MLP neurons of a small language model. Each row is named by its layer, matrix (up: input weights) and neuron, and shows model dimensions 16-143. Each number is 500 + 40 x the weight over its row's rms, rounded and kept within 0 to 999. Numbers have three digits each.
After each neuron's rows, "fires on" lists the tokens most often at its 100 highest values on Wikipedia text that the model never trained on.

L2.up456:514485443493481498438483475472499473506495489496470505534607449536517500557456493473458514526559454480513469507554471588531481521543498480401523461433503500545562472535513530435473364518457495482539572440522512481568525432523555513542477454476466540548520480516446554475507499498429522575493475536564496569483539551511476552471520454438486512534469479508590505444531485402494494589566
fires on: " cons", "ap", "ic", "all", "ual"

L2.up731:440510485521501413491535379421528460490578437522505559571535549493516521538507519404505448502465489541482536508544491523477457556386510554491479497488465439539515493531505464511529492553492513524482461495497536459602512399609437512552481539585486502520556479462479542521527482453517466506517496494540481450584533496502515524459503492472510477486496499502504520490507490526516488449536
fires on: " record", " film", "ide", "b", " feat", "vent"

L2.up517:491556536497500439516503550468534459496472473502521487505541542550469564516480492501488528485502469396530449530569506527493516555458497524507587599482528551539502526563486474520532477451469497501461453575531489476453546509529507476565561521627430502586482498499478477483528483630478531537520480499460510601536476535517522491486468510488470495488502438484421556485570526506538486408512
fires on: "qu", " is", "ound", "ivers"

L2.up81:553481526488505496526494542531504535514544469549577513529514475495567541498546422481454549559539512472525489547528502581531523559497508447521442501522451475550509527487497522497513540483517445528477540497530514492530515533489548529517481506420462462509440430473518484518540506440484440596551471571514578541498583503477507521488595503552486518479483557472484523448475508587495474436542
fires on: " =\n\n", "ren", "re", "ron", "un", " is"

L2.up345:479537515462472510479544538472487478501561446573446505541455523486515517566476509465502565548494457470517546511468518448483580466531571515505478503489539405539493437479438548543485434427548509509486480425540475446468520537486530523499491456510535504493583434507421494422465505485436473446487507559522519533506574533521482510499523527455548478427540481474443559535517510508524519443539
fires on: ")\n", "e", "ull", " =\n\n"

L2.up357:536443496540522498470501547484506433512542478536520535421465509537481427488474567529479476526504558395500514496451529491524426543530511483453513465498565500515467458519378510488399504517491513497459549476596472506512511514474526514433546456519509432518490468483445488450485494566455436501500498572534501496506442462503518493488553622556544561554463507523494462475462513472460479526479
fires on: " c", "c", "ac", "ann"

L2.up681:530540529508572488490520414572543493478447497480514412463561540538548535508490535545507473525539472525479463444450484485436409458495544503469506523508570498506583466508442514478535506459491476489487493533451512514550485501475481442531460468496540494511556500511496497524528552476483500533380504581517500463478515527508516515489537549476502485506441482579504505524560481510570466488601
fires on: " as", "e", " e", " Co", " co", " Total"

L2.up672:501460545478500459490514519497468543516493561524531570503522505484571472476463473515509478442503454532508499473472463525534562546524481475529511506447508412450473502411532506515504561517448558478456532523518476430507455567534471512534476489484496465378487497449404445410534552479465489560527457448499473515473524359457499459512571455490437462507487523537555460477504549502501478504459
fires on: "el", " m", "U", "our", "L", "ard"

L2.up668:528452460541450575536537523484479505518507487499487471419506467507478496421496474473481492475476502464511588437515467580513508544411470531525524469529469487444528473508428576554482517532456460583431501471485452496514445501473531438424455527478462497489519491520497505444580516470456481533474529476512502435524496513416469509544503524564508481538533553519502454507558477508645487522455
fires on: " Le", "e", " De", "amp"

L2.up397:440461508482482545519512486455472547542478554590488486493579504513446460466575549527476466451481490522500511533566503470463516512564452531504494494506546465484575496474556459526511530564490523461524550498500495473493546537485446487436494553443556464457491526488442506514447586492479509583441504479544458545457505463493408414528516540485442593500450469495525515512476499464514513479556
fires on: "e", " Total", " cl", "pp", "ational"

L2.up505:488498471416548551491454439378511532419537460545511486516520486541471543514522479538618481464418457496504510487560533434553478539491566437466530521512476517529508455529531517469416486447481492500514517485488508559532511495458460515535559517501507478469478466489462475410490468499472502483493556580475529492448544553488418500441565506491568437512536544455532516507539474478556474474584
fires on: " al", " a", "ul", " pe", ":"

L2.up624:489501479492456587472512419509485479503484524506495484497490407544504463528344519442484536512540544492515482526479461502608510472481558501527484558546508502420498379466493542518479568522582534517460519524613549456484493445479588538481505500498500483361450436523556509445521507469512545529529562531464520523497507524486426549526491453482480491430522517495510481470484561527462496458472
fires on: "rat", "ar", " in", "as", "ot", " Un"

L2.up38:461527510538503402506507538523524476459476504509489553465488467484513480454446435497515489514497459491504451426468498491543459545534484533500483501502544520527460403468498547505467448460501529467504517502475489553511459476492433445442468531547464459440498569490508460499521472474455504437462503554520512499488515458555519477519574551522585471640477502428439442455605489468534455533468
fires on: ".\n\n", "in", " •", "uring"

L2.up369:519481480495538576499558548476415500534540458526432459500494462505564502577459513426506511597436493499579572463421520479444541514447448549404525493459477460473511507514568557590499446453476496520434493507485481464482519546516548478491473495555514496464571494510517530471474505435471530484414499502509473474561533546548566515478545517481493544483485438469490468451524547470419486397550
fires on: " se", "se", " gr", "E", "el", " serv"

L2.up702:417462478546495501487494539538490485508498407465511539489462533493496477539486469438436564461467462431481518324465541505553492486522524544525455493492487435527442525483515562541530487555541471430553468540518450477488480497526507586439479493535482507506523494527527548458507475444512473480540479507525512512528502490558521481396500508540494529474461474501514475456514473542474479474510
fires on: "r", "al", "az", "ont", "an"

L2.up286:426501481602526544507536494524535493571466485538453598512557531569465431402528553510482542527504424568499470425442517557437547544469485519508508544469535429452498479548511547505492512468518542473505453444465604477476552488513536470464548509500546499469468451471441523518500546466470540508539477526492540514544529489502487467546513466498486486549552507406550497426524469497534459538464
fires on: "l", "re", "ap", "es"